Weights of a small transformer language model.
Size: 14 layers, width 512, 6 heads of 128 (3 for keys and values), MLP 2048 SwiGLU, vocabulary 8521, 69.4M parameters.
Architecture: RMSNorm before each block, rotary positions, biases on query, key and value, untied embeddings.
MLP neurons of a small language model. Each row is named by its layer, matrix (gate and up: input weights; down: output weights) and neuron, and shows model dimensions 80-175. Each number is 128 + 32 x the weight over its row's rms, rounded and kept within 0 to 255. A neuron's up and down rows have the sign that makes its largest values positive.
After each neuron's rows, "fires in" lists the words (lower case) most often at its 100 highest values on Wikipedia text that the model never trained on.

L7.gate479 [ 95  87 165 163  79 117  41 186  94 134 131 143  44 116 159 150  96 132 131 130 108 146 120 180 126 200 204 193 171 127 141 158 116 143 161 167 107 166 161 144  85 117 115 117 108 129 115 115 123  90  67 148 163 146  85 159 180 143 101 155 103 183  94 133 138  89 169  89 117 133  70  96 145 129 142 104 175 104 101 130  89 120 134 181 104 146 120 147 203  69  78 175  97 141 127 188]
L7.up479 [ 95 124 145 183 151 154 157 129 100 107 177  83 165 125 142 113 102 125  93  67 104 112 168 156  69 165 125  67 114 117 104 117 105 138 178 102 148  62  92 137 114 134  94 107 135  67  93 150 131 110 185 202 113 133  78 118 113  92  87 168 128 171 116 152 130 198 118 115 172 134 136 133 104  89 122 114 137 119 141 105 131 111 135 105  74 133 114  90 126 109 128 145 169  87  63  85]
L7.down479 [135 147 205 204 111 185  69 168 115 124 164 118 116 106 164  68 204  82 132 121  86 175 147 146 172 140 132 157 132 140 169 187 134 137 114 108 178 138 169  94 112 141 121 138  79 106 113 121 101 145 108 133 122 149 128 153  97 168 119 161 141 155 157 160 106 123 153 124 180 111 117 154 178 111 121  73 114 128 114 100 183 169 107 186 119 135 130 141  92  89 148 133  72 154  83 110]
fires in: "would", "can", "to", "could", "may", "will"

L2.gate81 [156 128 163  91  90 110 135 144  74 131 103  72 107 103 129 101 110  62 165  77 134 176 172 140 141  79  99 174 139 107  71 160 109 114 137 152 170 115  86 152 165 108 137 124 113 113 110 135 140 111  87  77 143 145 107 152 126 177 125 117 118 111 161  88 146 154 148 109 169 114 143 127 113 119 155 104 105 123  90 183 115 145 100 115 147 160 110 144 150 141 100  84 139 204 111 182]
L2.up81 [ 98 145 119 178 159 153 118  84 141 148 175 147 115 121 157 150 120 159 114  61  87  67 155 129 163 136  90  97 122  99  95 133 105 101 143 127 143 133 136 103  69  96 123 146 167 115 126 172 164  73  97 161 149 105  65 128 117 114 126 168 124 138 137 148 103 132 125 114 114 118 136 138 133 149 147 163 104 130 155 117 118 104 109 104 107  97 149  93 151  85 147 118 152 178 103 103]
L2.down81 [128 139 142 113  84 132 135 136  92 105  98  91 168 102 124 101 105  90 163 115 121 181 145 117 120 134 101 197 129  91 103 147 134 105 120 153  87 161 115 107 177 142  62 140  88 139 182 177 129 115 129  77 170 154  76 170 102 147 121 106 123 139 118 103 133 148 122 108 138 106  97 102 101 113  85  73 114 106 138 139 182 125 126 134  90 105 138 113 131  95 133  93 142 152 101 119]
fires in: "council", "command", "senate", "league", "party", "committee"

L7.gate340 [ 70 111 131 155  88 110 111 102  84 153 164 103 127 188 109 141 102 101 124  79 123 151 148 191 140 110  95 141 115 138 151 186 116 200 117 177 123  84 110 101 155  88 151 162 135  53 178 159 207 128 128  97  97 125 161 160 158 166 140 153 164 142 150  79  52 199 110 139 163  51 167 173 188  83 134  93 140 101  65 104 118 109 174  94 114 128 104  39 191  89 166 144 153 130 142 101]
L7.up340 [160 112  77 191 139 126 132  71 170 140  79  63 100  99  73 158 124  99 135 141 118 124 111 162 133 188 196 210 155 142 132 119 136 128 183 125  91 170  85  68 121 153 132  84 143 100 130 106  76 172 132 165  75 153 126  89 136 161 136 168 143 232 134 119 151 111 109 130 142 178  79 108 121 139  94 192 139 131  95 174 173  95  94 148 119 118 138  64 162  68 148 142  99 107 130 102]
L7.down340 [ 67 135 149 112  97 147 120 101 127 142 108  96 164 172 130 125 142 141 226 129 175 142 109 160 114 105 125 148  93 133 166 133 100 182  86 175 147  80 133 139 102  85 100 130 112  89 176 126 164 142 107  67  94 119 185 137 127 157 168 164 136  85 148 118  79 196 148 135 148 111 121 205 150  94  86  75  88 140  84  79 106 151 112  84 148 153 104 147 150 115 178 135 145 120 108 106]
fires in: "all", "and", "mcallister", "allmen", "allotment", "florida"

L2.gate1865 [171 142 159 106 122 114 114 128 121 144 119 150 128  99 113 148 237 157 107 128 139  65 112 130 102  97 145 107  96 131  97 132 169 193  77 149 147 166 104 145 120 128 145 103  76 133 158 119 147 175 133  97 138 152 160 190 129  91  80 117  89 137 149 118 128 159 128 140  88 157 133 113 120 190 153 129 166 125 169 125 115  87 146  97 137 118  92 104 121 131 201 158 117 143  54 142]
L2.up1865 [108 113 125 127 158 110 139  52 112 174  76 141 119  75 130 140 120 114  86 165 129 121 109 126 116 151  87 150 136 159  79  50 101 161 109 135 156 141 113 149 106 128 104  82 146 142 134 165 114 159 171 138 143 126 165 139 125 154 130 105 131 139 107 125 130 107 125 177 151 165 128  96 151 109 137 140 105 160 145 131 106  92  95 132 153 172 140 125 127 175 137 146 111 180 106  99]
L2.down1865 [168 115 117  54 140 117 132 154 110 144 129 121 105 123  60 130 221 127 169 114 142 125 113 108 165 100 170 112 161 185 179 167 112 127 130 140  90 157 114 122 105 116 113 145  93 140 165 119 132 171 162  71 103 135 160 126 169 124 104  85 153 132  93 141 132 149 111 131 107 138 143 138 112 195 150 124 180  44 181 138 191 171 127 104 123  98 116 153 152 138 136 153 152 112 107 143]
fires in: "father", "daughter", "brothers", "son", "wife"

L2.gate1798 [125 124 124 119 139 152 115 138 124 159 126 130 136 166 149 187 116 119 150 126  90 145 110 146 160 168 181 124 119 124  60 165 109 116 111 150  90 107 145 146 186  66 111 118 107 103 144 167 100  93 142 136  71 123  49 124 165 153 110 127  18 109 145 161  99  76 182 109 139 138 139 136 130 129 152 146 107  79 133 139  95 116 151 136  97 162  75 129 122  69 122  88 158 155  81 123]
L2.up1798 [117 140 136  91 168 156  72 184 113 140 137 175 131 175 163 152  96 121 154 125 128 148 144 137 110 163 120 112 105 119 100 154  83 108 179  61  87 105 132 132  65 131  78 127 164  80 115 124  88  89  91 135 145 138 151  63 149 141  89 131 155 102 139 166 137 121 141  71 101  91 131 193 108 135  67 138  93 165  92 135 165 102  73 160  87 165 123 136 161  83 119  89 185 124  88 111]
L2.down1798 [121 181 119 127 131 155 135 224 159 144 119 163 137 143 143 138 137 124 153 145 126 123 112 120 166 117 126 168  72 118 104 187 124 116 112 148 114 157 188 172 151 101 109 129 114 131 172 157 119  96 141  98 110 105 164 116 161 168  83 116 120  94 147 177 123 101 119  88 160 101  88 157 162 111 110 122  55 122 109 162 170 124  96 138 159 141  91 150 154 103 140 107 237 148  79  98]
fires in: "later", "early", "earlier", "eventually", "soon"

L7.gate1379 [157 160  67 115 124 162 155 176  95 106  90 119  88 197  63 122 120 114 172  88 176 117 148 169 119 176 114 133 157  71  83 108 130 170 141 184 139 129 107 154 133  83 157 142  59 113 109 133 121  59 116 164 167 151  88 171 138 132 110 123  98 109  97 106 151 102 100  81 177 110 180 161 130 125 171 146 123 128 104 171 134 137 105 154 147 107  65  92 112 141  71 131 187  99 125 173]
L7.up1379 [108 172 101 116 138 199  99 123 107 133 115 126 155 191 129 128  90 133 136 117 137 115 125 115 121  88 123 101 140 122 106 102  94 150 112  60 133 152  89 143 112 128 148 125 116  75 152 121 103 155 120 156 146  76 108 148 104 150 137  82  71 129 151  97 147  94 103 115 104  97 171 108  88 134 102 127 113 129 170 136 155  79 137  90 133 108 151 155 113 132 142 158  92  92 157 108]
L7.down1379 [169  89 103 118 132  77 119 145  93 165 137 118 122 137 105 138 142 122 118 116 143 107 183 166 140 151 142 191 103 139 176 141 166 105 122 208 124 147 149 113  88 149 155 120  89 129 132  87 173 106 137  90 123 136 147  94 149 157 110 159 177 114  84 152 135 178 122 128 133 124  77 124 190 104  96 135 125 153  81 102 127 202 134 142  61 100 155 123  97 130  73 134 148 153 115 206]
fires in: "to", "1532"

L7.gate1031 [140 110 138 118 169 153 122 136 101  95 135 220 142 179 160 148  98 154 135  78 146 184 145 171  57 204 148 133 108 157 105 115 131  70 172  76 146 148 106  92  82 108 109 106 168 102  98  93 146  94 135 163  97 143  46 135 152 144  43 191 163  90 151 131  84 183 112 114 126 107 153 106 103 151 149 130 143 124  81 127 111  82 119 159 154 121  79 125 181 154 148  81 136 116  93 143]
L7.up1031 [170  71 128 110 138 166  87 145 135 149 110 153 119 119 113 120  86 115 196 135 147 144 192 168 170 161 151 139 144 108 137 145 158 163 157 120 118 156 125 161 111 129 132 110 107 115 139  63  97 103 119 149 152 113  97 149 187 135  81 179 174 116 131 175 139 112 123 127 176 160 133 164  97 117 183 106 153  78 183 109 145 117 151 156 147 114 152  99 159 108 111 139 122 105  49 160]
L7.down1031 [158 126 176 111 137 124 107  73 153 128 129 114 109  83  83 129 107 115 140 139  55 162  89 121 172 131  78 104 109  98 152 131 115 143  80 153  69  98 156 137 122 128 103 140 166 157 148 132  67 109 171 127 147 122 127 156  99 109 119 161 104 117  89 165 177 121 158 106 169 137 138 162 147 125  86 110 117 119 116 131 155 131 167 105  93 115 131 104 173 134 136 126 128 158  45 103]
fires in: "after", "later", "eventually", "when", "as"

L2.gate1654 [126  96 151 152 174 125 125 105 154 124 145 162  96 115 227 167 104 133 146 139 164  97 100 165 123 111 192  61 142  73 108 138 106 120 124  85 120  84 152  97 109 127 119 147 155 140 118  82 144 116 159 112 108 178  71  95 132 131  91 126 159  90 135 131 102 127 184  74  92 163 108 139 134 110  49 134  66 123 142 171 137 110 104 139  84 151 130 155 172 156 112 148 112 166 125  77]
L2.up1654 [123 142 153 188 137 142  83 105 158 124 178 124 115 126 129 136 165  98 149 127 179 154  77 139 123  82 148 113 167  87 187 208 125 136 166 104  96  83 131 196 135 100 118 131 145 163 146 125 121 133 136 121 107 132  97 124 151 171 144  18  95 110 132 123  98  43 124 132 174 125  87  51 106 130 110 183  55 110 162 150 138 110 140 138  99 149 142 175  84 132 116 135 150 147 149 164]
L2.down1654 [134 142 173 138  95 143  82 106 155  70 154 106 107 145  75  93 156 113 151 121 128 158  81  99 144  62 110 125 117  78 136 170  88 146 166 129 117 107 122 175 132 151  51 136 117 155 154 178  95 126 130 107 118 116 130 127 154 188 104  74 115 107 116  93 127  88  71 117 149 118 104 126 142 143 101 151  82 136 180 129 160 131 178 141 148 132 164 197  91  96 121 103 111 138 146 158]
fires in: "high", "great", "platinum", "highest", "maximum", "low"

L7.gate87 [128 110 177 145 114  92 176 176 133 219  88 124 109  80 140 114  95  91 111 100 154 212 150 163 102 145 167 155 116 123 117 141 104 117  93  71 128 132 114 159 161 161 149 113 163 122 132 101 141  79 103 144  91 127 160 179 132 143 153 179 118 128 132 169 103 134 165 175 141 112 114 165 133 100 162 124 113 105  80 107  85 129 133  98 119 125 129 113 114  74  99 101 167  90 202  91]
L7.up87 [129 103 125  79 157 139 159 147  79 150 121 185  71  94 124  76  63 143  77 115  91  66 105 189 105 148 127 140 134 139 141 112 168 167 133 106 169 208 115 154  57  84 100 157 105  91 113  60 168 110 185  97 121 129 107 174 136 116 143 156 111 125  82 129  96 163  46  89  97 120 136 123  81  83  90 141 118 120 124  98 128 111 157 133 182 163 116 148 150 198 136  68  82  52  98 100]
L7.down87 [181 123 116 109 101 132 157 130 116 188 137 125 137  89 125 103 137 103  99 148 117  90 112 135 112  97 155 146 115 106 153 113  96 114  72 106 102 160 115 110 170 141 176 140 158 142 100 166 121 104 135 145 130 147 149 159  85 178 190 132 130 105 136 104 118 134 143 147 150 128 123 126 127 134 138 119 105 105  95  66 153 134 155  54 142  85 101 119 130 179 119 118 148 112 151 128]
fires in: "it", "there", "therefore", "used", "protocol"

L7.gate890 [149  66 155 131 149 146 131 112  78 127  92 118 155 119 142 127 118 115 127  87 110  86 119 120 154 119 115 175  79 154 143  46  94 140 111  82  91 154 159 116 164 112 137 139 165 169 151 103 121 133 121 145 136 150  96 134  61 101 175 198  60 116  76 199  58 144 144  70 145  84 120 123 167  46 124 194 102 138 121 105 152  83 152 156 195 151 172 188 138  95  53 104 134 136 126  76]
L7.up890 [118 153 103 115 133 116  90 152 103 142 119 141  83 113 106  75 137 125 110  83 125 140 201 176 197 150 137 201 156 160 117 152 107 116 134  83 110 165  85 158 140 165 194  96 138 128 133  98 112 117 134 169 168 137 138  59 136 136 111 111 170 122  89 167 127 146 141 106  95 209 169 153 105  90 147  99 119 154 118  92 140 110 134 100  95 134 142  79 174 106 138  81 112 138 138 146]
L7.down890 [172  87 105  97 158 134 133 137  82 163 110 159 116 148 164  78 131 166 136 123 104 113 138 135 183 110 134 132 103 154 143 105  27 165  83  55  81 126 115 135 176 179 159 126 210 130 184 167  92 152 122 127 113 110 147 149  50  88 164 164  84 130 112 149 113 168 101 122  88  96 113 164 125  73 167 149  89  90 142  76 129  84 144 146 201  81 217 192 172 129  90  63 143 114 137 138]
fires in: "it", "there", "therefore"

L2.gate1875 [184 196 119 115  87 111 109 147 133 213 179 150 114 107 167 106  66 103 146 214 169 102 151 162 138 139 106  92  95 128 147 148 143  79  69 157 146 110 124 156 140 103 121 168 156 148  72 100 185 146 176 147 100 128  61 108  71  91  92 223  85 129 114 121 157 106 159  68 130 144 166 144 124 133  84 134 194 116 169 142 194 201 140 138 144 166  86 189 133 130 120 179 138 110 181 130]
L2.up1875 [187 173 185  99  98 152 114 105 129 141 117 119 157 154 161 123  72 107 117 128 148 127 172 141 129 186 140 125 102 128 110 154 140 135 133 157 155 127 125 131 130 111  96 144 209  95 111  82 166 131 151 171 110 106 106 118 100  93  93 180 133 113 188 104  87  97 202  87 190  97 126 115 122  87 100 164 135  99 125  93 117 159 138 127 113 133 115 155 176 142 112 127 127  58 178 131]
L2.down1875 [148 192 158  61 147  94 140 169 104 175 172 138 102 104 170  94 123  94 124 165 149  87 143 149 156  80 100 107 111 103 141 178  87 105 104 148 125 107  79 119 130 116  97 125 143 220 126 119 126 168 139  77  87 124  97 118  97 110  79 160 137 179 117 144 127  84  94  85 118 138 109 109  88 163 140  83 164 126 174 165 190 175 168 149 174 156  98 169 125 116 159 159 139 128 123 119]
fires in: "said", "noted", "stated", "thought", "described", "reported"

L7.gate86 [105 110  98 158 118 129 103  93 105 101 156 164 194  86 129 159 129 136 147 138 141 173 120 117 149 172 182 174 189 109  71 107  97 109 147 166 119 165 155 120  94 102 116 159 105 105  52 116 141 152 133 110 170 175  96  91 130 118 127 247 154 109 137 137 154 109 146  56 155 138 179 138 126 111 177 122 122 142 128 155 119 151 151 119 105 195 114 145 139  73  96  88 160 183  65 166]
L7.up86 [112  90 143 135 105 144  67 114 150 121  81 149  98 215 202 158 181 119 122 136 103 223 146  98 155 133 131 150 131 103 151 106 182 111 163 107  54 113 112 174 140 157 101 112 106 129 140 137 179 154  81 109 135  81 127  96 113 137 144 110 167 138 100 145 109 140 137 169 155 209 144  93  97 149 118  89 138 132 120 125 117 177 130  75  92 118 111  85  91 117 214 179 115  85 152 113]
L7.down86 [141 164 149  95 191 105 184 133  71 112 120  82 163 115 121  64 115 144 113 116 162 112  98  88 111 175 124  95 113 131  95 119 100 146 133 102 124 150 154  78 144 165 140 105 172 148  89 158 115 125 164  76 136 134 101 162 154 122  71 147 106 236 228 122 100 131 137  61 137 132 133 139 129 107 170 126 101 118  94 148 135 106 106 196 156 156 151 134 165 141 114 105 196 172 147 105]
fires in: "to", "may", "can", "will", "would", "should"

L7.gate470 [135 154 130 183 101 136  96 140  28 101 156 147 152 134  75 168 100 107 102  64 132 117 180 151 118 190  97  94  63 114 132 126 149 135 176 161 107 138 176 123 116 107  85 129 142 149 122 117 203 106 123 120 116 185 114 124  99 120 139 180  86 138 122 120 104 135 115 103  71 170 134 133 117  73 111 157  49 148  89 134 119  88 136 149 106 142 118 151 145 110 105 117 133 142 147 165]
L7.up470 [114 168 150 144 145  90 130 136 109 122 107  98  75 206 166 171 184 119  56 131 160 207 189  82 178 137 171 133 117  88 172 162 126 111  82 178  96 113 147 111 139 142 181 121 154 135 116 149 137 215 135 100 125 108 155 114 146 100  89 114 116 163  98 131  44 116 149 121 113 145 180  97 141 167 104 155  97 151  76 153 115  97 157 163 123 105 103  91 119 106 166 137 165  95 209  60]
L7.down470 [196 160 148 159 111 169 100 153 149 103 128 132 118 186 103  91 135 116 126  88 143 143 126 144 121 151 121  77 105  90 164 114 112 151 157 156 124 146 201 110 167 100 126 170 138  88 134 175 107 149 108 114  66 138  88 101 107 165 143 105 122 124 151 128  69 155  93 113 128 156 178 109 134 108 101 116 116 114  87 157 108 107 120 134  79 103  97 131  94  98 131 151 148 142 168 140]
fires in: "6", "7", "3", "1", "4", "2"

L7.gate846 [137 121 190 105  95  72 149 126 153 134  80  91 137  62 120 156  96  66 164 110 192 133 157 177 119  99 167  93 105 112  89 146 199 135 143 142  92 158 107 109 153 123 196 175 101  89 141  98 134  89 131 140 153 101  79 131 134 156  97 145 121 115 160  90  94 104 103 133 109 141 161 112  66 109 166 129  77 162 136  97  96  90 207 169 161 132 106 127  79 148 104 127  93 111 103 145]
L7.up846 [112 149  75 109 129 112 159 151 112 130 110 106 121 132 100 165 140 141  51 137 134 112 123 162 158 181 113 168 111 140  68 181 133 169 146 130 154 124 103  88 153 170 114  46 205 178  91 109 121  53 149 129 125 186 207 108 130 108 114 128 115 102 149 144  83 110 132  86  81 123  80 140 121 161 148 173 166 107 114 169 124 126 104 111 137 108 132 136 113 135 117 122 193  77 156 156]
L7.down846 [ 99 172 103 169 174  66 199  89 113 144 102 197 181 124 189 135 104 131 156 144  88  99 145 213 136 110 154 118 129 116 139 117 183 115 125 109 100 153 110 126 181 173 118 157  87 134 147 171 126 106  86 157 132  94 110 123 160 108  89  60 141 131 170 138  78 169 160 135  96 140 160  89 120 115 140 132 144 110 154 106  82 176 151  91 114 122 106  82  82 126 150 156 122  96  66 174]
fires in: "under", "around", "during", "at", "by", "in"

L7.gate1309 [148 156 159 228 146 113 162 121 105 176 120 164 119 193 160 146  93  64  75  78  94 155 150 166 118 154  65 157 106 115 157 107 127  99 137 115 160 145 103 163 168  67 113 137  98  26 106 159 160  88 125 106 113 159  70 141  72 103 116 124 121 120 168 192  81 160 149  65 131  69 132 111 140  72  92 202 119 122  82 110 134 147 101 145 151  92  98 127 203 108 128 148 211  94 153 202]
L7.up1309 [181  72 176 158 166  58 120  87 169  92  76 131  70  82 108 118 149 104 109  87 135 114 101 170  71 138 178 121 104  81 111 113  93 146 109 107 182 166 110 100 159 176 128 125 109 147 121 152 101  57 174 135 195 103 207 104 134 134 106  76 203 165 114  51 121 154  80 122 186 156 122 111 150  64 179 122 134 148 106  92 118 153 137 129 157  81 134 121 143 149  63 131 136 113 101  81]
L7.down1309 [ 91  97 129 137 122 143 143 104 142 137 122 162 135  95  77 146  82 125 142 123 189 149 111 147 147 147 146 132 171 120  75 164 107 139 139 166 152 112  99 128 194 140 164  50 109 151 133 113 118 142 110 128 101  40 139  91 145 165  91 148 117 121 133 149 188 128 121 126 161 158  69 122 158 136 145 135 101 136 126 134  72 129  97 136 153 145 130 108 126 109  60 136 140 198 118  96]
fires in: "or", "jody", "of", "to", "hispanic", "and"

L7.gate616 [138 111 142 174 146 162 150  59 172 144 184 156 173 144 121 138  91 107 141  90 149  65 141 161 117 112  85 150 156 198 124 112 139 178 135 111 154 157 102 100  84  77 174 128 118 111 144 111  90 152 148 155 124 177  33 160 108 157 174 203 140 130 156 137  75 115 166  77  90 123 114 104 186  74 145 203 226 131  99 108 104  82  88  95  89 101  87 116 135 124 123 150  89 105 164 113]
L7.up616 [ 94 145 167 132 166 136  83 165 101 160 111  64 125  95 166 126 152  72 117  86 107 168 139 217  99 132 140 140  72 103 158 139 151  67 173 134 107 131 121 107 137 125  79 155  93  92 135  99 123 161  88 123  89 154 117 173 143 164 103 114 152 116 123 161 150 155 175 197 169 105  71 113 130 141 109  97  84 123 108 190 113  78 173 117  84  66 115 138 165 126 148 147 146 158 167 146]
L7.down616 [150 166 121 161 119 120 135 131  93 144 149 122  91  95 110 138 120 115 164 131 117 153 122 162 153 131 109 128 122 112 189 110 206 158 107 137 107  94 176  96 108 106 142 150 111 143 129 126 120 153 147 119  84 139  90 187 155 134 219 152 143 162 123 102 143 142 138 107 159 117  84  94 165 132 168  75 132 166  42 162 138 121 171 161  85  77 160 143  99 143 153 167 140 150 199 154]
fires in: "for", "since", "all"

L7.gate1936 [ 57 177 123 145 155  70  90 127 139 122  92 190 159 131 122 171 102 122 129  97 163 129 116 184 187 158 148 104  74  67 210 101 179 160 161 181 106 177 135 102 142 104 124 180 115 130 163 136 220 129 123 102 105 132 102  99 106 103 100 119  99 142 199 167 128 134 153 171 175  95 174 111 115  99 125 137 112 119  83 157 138  85 124 141 141 158  93  74 156  97  99 163 142  89 156 136]
L7.up1936 [138 130 138  88  85  82 218 140 168 107  86  86 141 128 139 143 157 111 108 108 210  88 132 144 106 157 125 110 155 126 171 172 140 175 129  97 147  96  97  92 132 144 128 110 179 133 114 114  86 140 151 134  70 105 127 138 151  99 106 137 155 143  96  94 108 125 143  67 140 238 130  55 134  93 122 113 152 182 141 134  69  46 130  56 102 147 106 128 135 167 138 146  92 143 128  86]
L7.down1936 [151 132 101  96 145  88 113 123 114 143  99 151 155 127  76 116 134 111 135  95  75 138 126 140 160  95  76  96 108 153  91 154 135 174 108 175 147 205 140 116 100 121 150 146  63 146 102 145 225 144  92 170 113 101 115 146 122 124 134 113 125 166 121 185 175 135 115 137 112 128  88 148  96  74 110 123 155 120 145 151 108 134  83  77 120  75  98  80  75 135 100 121  65 118 147 151]
fires in: "during", "in", "by", "of", "to", "between"

L7.gate1612 [116  86 118 143 137 156  85  67  82 123 158 114  91 122 141 189 117 104 154 105 151 141 128 134  79 152 147 105  93 148  74  66  99 144 133 162 112 124 113  99 115 122 118 127 162 132  73  71 116 127 167 149  90 146  78 123 127  96 128 162 106 152 120 110 113  74 121  89 111 116  62  83  69 126 125 174 119 119 178 120 169  76 151 143  86 154 164 144 126 102  95 132 120 104 160  82]
L7.up1612 [117 142  97 160 148 196 152 130  63  74 201  88 132 115 127 162 154 102 137 168  85 128 117 139 180 175 127  71 129  81 121  63  68  74 142 148  61 141 118  60  90  92 123 118 123 150 123 102 175 108 114 186 102 202  73 129 101 159 131 132  62 134 141 127 103 119 118  59  89 123  90  89 125 121 122 178 161 112 151 160 143 116 137 145 109 149 128 160 107  63 107 162 123 151 150 132]
L7.down1612 [ 86  63 108 170 134 181 123 136  88 129 151  85 163  99 138 136 137 160  88 154  94 170 128 109 108 152  53  85  85 142 180 117  81  69 144 174  78 151  75 133 182  70 136 158  58 126 159 174 155 120 110 142 111 104 102 110 122 173  74 131 118 101 189 134  94 145 139 167 136 128 122 124 111 152 123 121 121 129 171 106  72 212 172 160 124 168 154 173 125 153  98 180 115 194 121 136]
fires in: "1", "2", "0", "5", "9", "4"

L2.gate167 [132 153 125 151 200  88  44 165 208 102 141  79 173  96 101 124 121 115 140 105 143 143 158 102  95  52 146  80 117 100 135 156  75 101 132  68 124  83 173 115 120 140 134 132 149 139 183 137  99 113 165 154 177 167 119  70 133 160 121 147 163 139 157  85 120 182 174 114 125 102 139 112 148  87 108  87 137 105 141 109 125 112  71 123 161 138  93 138 138 138 132 127 116 115 140  96]
L2.up167 [144 107 125 185 135  86 115 133 126 205 136 149 173 158 106 131 106  39 117  75 162 141 181 144 102 168 208 111 154 170  88  93  75 136  90  91 134  92 125 143 159  99 107 169 145  56 174 135 133 168 104 122 121 149  96  89  95  81  98 122  98 173 156 122  97 118 105  95  93 117  57 131 106  90 138 126 115 130 177 114 164  74  86 166 144 140 144 112 117 108 138 162 151 131 116 131]
L2.down167 [134 148  85 160 167  88  62 156 218  91 121  96 149 133 119 135 124  99 133  94 125 143 177  83 133  32 150 111 119 109 111 162  60 108 105 114 115 128 135 129 152 137 133 202 129 162 169 157 146 115 144 152 148 127 128  48 115 159  74 163 187 129 135 128 111 163 164 104 134 112 178 116 149  98 148  73 112 147 140 129 143  72 101 127 169 156 157 147 120 110 113 106 151 136 135  97]
fires in: "high", "low", "lower", "higher", "highland"

L2.gate502 [162 126 164 111  48 140  87 130 110 166 167 177  92 116 212  92 152 156 110 166  88 131 172 124 122  68 133 115 124 132  86  69 101  98  81 145 144 100  93 119 170 103 100  77 151 172 124  75 120 146 125 125 137 158 119 111 133 138 118 154 134 131  86 151 110  63 174  43 162 101 112 112 123 107 153 122 166 163 123  98 168 158 157 200 131 182  95 169 114 112 159 100 191 128 144 137]
L2.up502 [166 156 109 110  71 149  95 109 129 219 113 131 147 100 162 187  78 110  95 151 115 164 153 150 127 173 128 120 150 185  78 147 146 167  68 150 122 122  60 132 100 114 123 137 171 119  84 102 141  76 140 140 167 134  54 131 137 112 114 152  48 101 150 100  88 119 184  83 113 107 108 109  72  87 127 160 100 107 118 131 128  94 154 132  93 116 117 149 136  91  89  67 102  78 154 135]
L2.down502 [170 122 157  90  72 148 106 168  68 141 143 164 106 130 175  80 165 134 115 159  84 121 141 125 139  90 126 140 102 121  90 115 106  94  80 142 145 120 112 128 166 108 121 112 168 174 125  91 176 139 122  72 149 145 101  91 134 122  91 125 141 146 109 188  75  54 127 104 161 100 116  92 118 142 138 132 176 156 129 119 180 182 154 153 176 149 116 186 150 100 149 107 168 111 123 130]
fires in: "announced", "reported", "stated", "noted", "said", "recorded"

L7.gate2031 [ 79 158 189 176 184 135 140 128 119 164 109 114 118  99 168 113 134 140 101  45 156 173 118 159 118 171 131 116 120  99 103 160 119 125 207  71 128  88 110 112 103 167 129  87 116  71  63 119 161 120 129 140  69 133  97 113 121 141 108 132 173 201 118 152 116 134 168 115 163 126 138  84 132 150 140  74 177 165  85 142  69 177 101 101  93 130  94 114 214 141  80 126 162 108 159 131]
L7.up2031 [ 53 112 158 127 161 172  61  91 118 153 152 110  86 132 122 152 127 104  80 122 101  99 147 207 156 120 104 104 193 157 116 139 122 161 176  67  97 111  90 154 127 150 130 111  98  84 109 117 113 153  92 176 146 102  95  93 167  95 130 131  81 139 168 133 151 106 131 115 168 177 144 103 126  59  98 126 117 162 135 137 118 160  41  95 119 123  76 102 110  97  75 156 184 168 130 175]
L7.down2031 [ 92  88 168 155 148 124  63 144 104 161 131  96 103  95  98 115 176 101  75 131 106 195 117  75 141 114 130 157 107 138 138 150  97 185 162  56 135  85 137 122  98 143 112 131 112  97 129 138 124 122  83 135 117 134 175  99 169 135  80 152 156 214 160 147 173 144 158 119 110 151 127 152 169 145 118 113 137 131 158 156 118 159 116 143 117 132  70 108  76  80 107 136 118 171  95 123]
fires in: "do", "would", "did", "will", "can", "does"

L7.gate315 [ 94 130  68 119 178 124 127  98 143  65 101 132  46 161 184 146 120 101 155  94 125 116 108 149 111 136 112 139  85 135 143 112 131 145 143  61 137 112 135 127  96 125 160  84 143 131 161 113 121 143 110 149  77  85 150  70 176 108 137 137 114 167 110 136 137 117 113 171 127 138 137 126 108 123 103 112 155 141 157  95  99 159 103  89  98 165 144  99 136 151 156 159  71 138 100  78]
L7.up315 [158 151 121 147 118 133 125 158  71 145 125 159 191 174 164 200  88 127 141 132 173  83 176 167  78 110 101 123 163 101 122 114 114 109  68 129  50 152 100  74 176 145 135 106  97 132 109 148 154 106  94 150 134 112 169 140  94  91 125 183 145 136  85 145 174 128 167 106 156 170  97  84 145  99 134 112 129 183 144 164 181 100 165 104 142 121 139 133  89 112 128 133 144 185 127 134]
L7.down315 [ 97 148  98  92 163 109 113 166 117  92 123 152 126 106 110  79 145 133 126  75 110 107 105  92  96 154  92 167  87 173 119 123 110 217 117 133 166 124 151 229 109 119 136 107 124 103 151 151 121 143  97 118 113 168  87 110 170 132 142 118  62  87 147  91 108 159  85 116 144 155 151 167  83  97 149 127 148 180  96 117 122 159 135 156 108  64 137  96 102  59 129 150  98 126 139 105]
fires in: "18", "27", "21", "20", "31"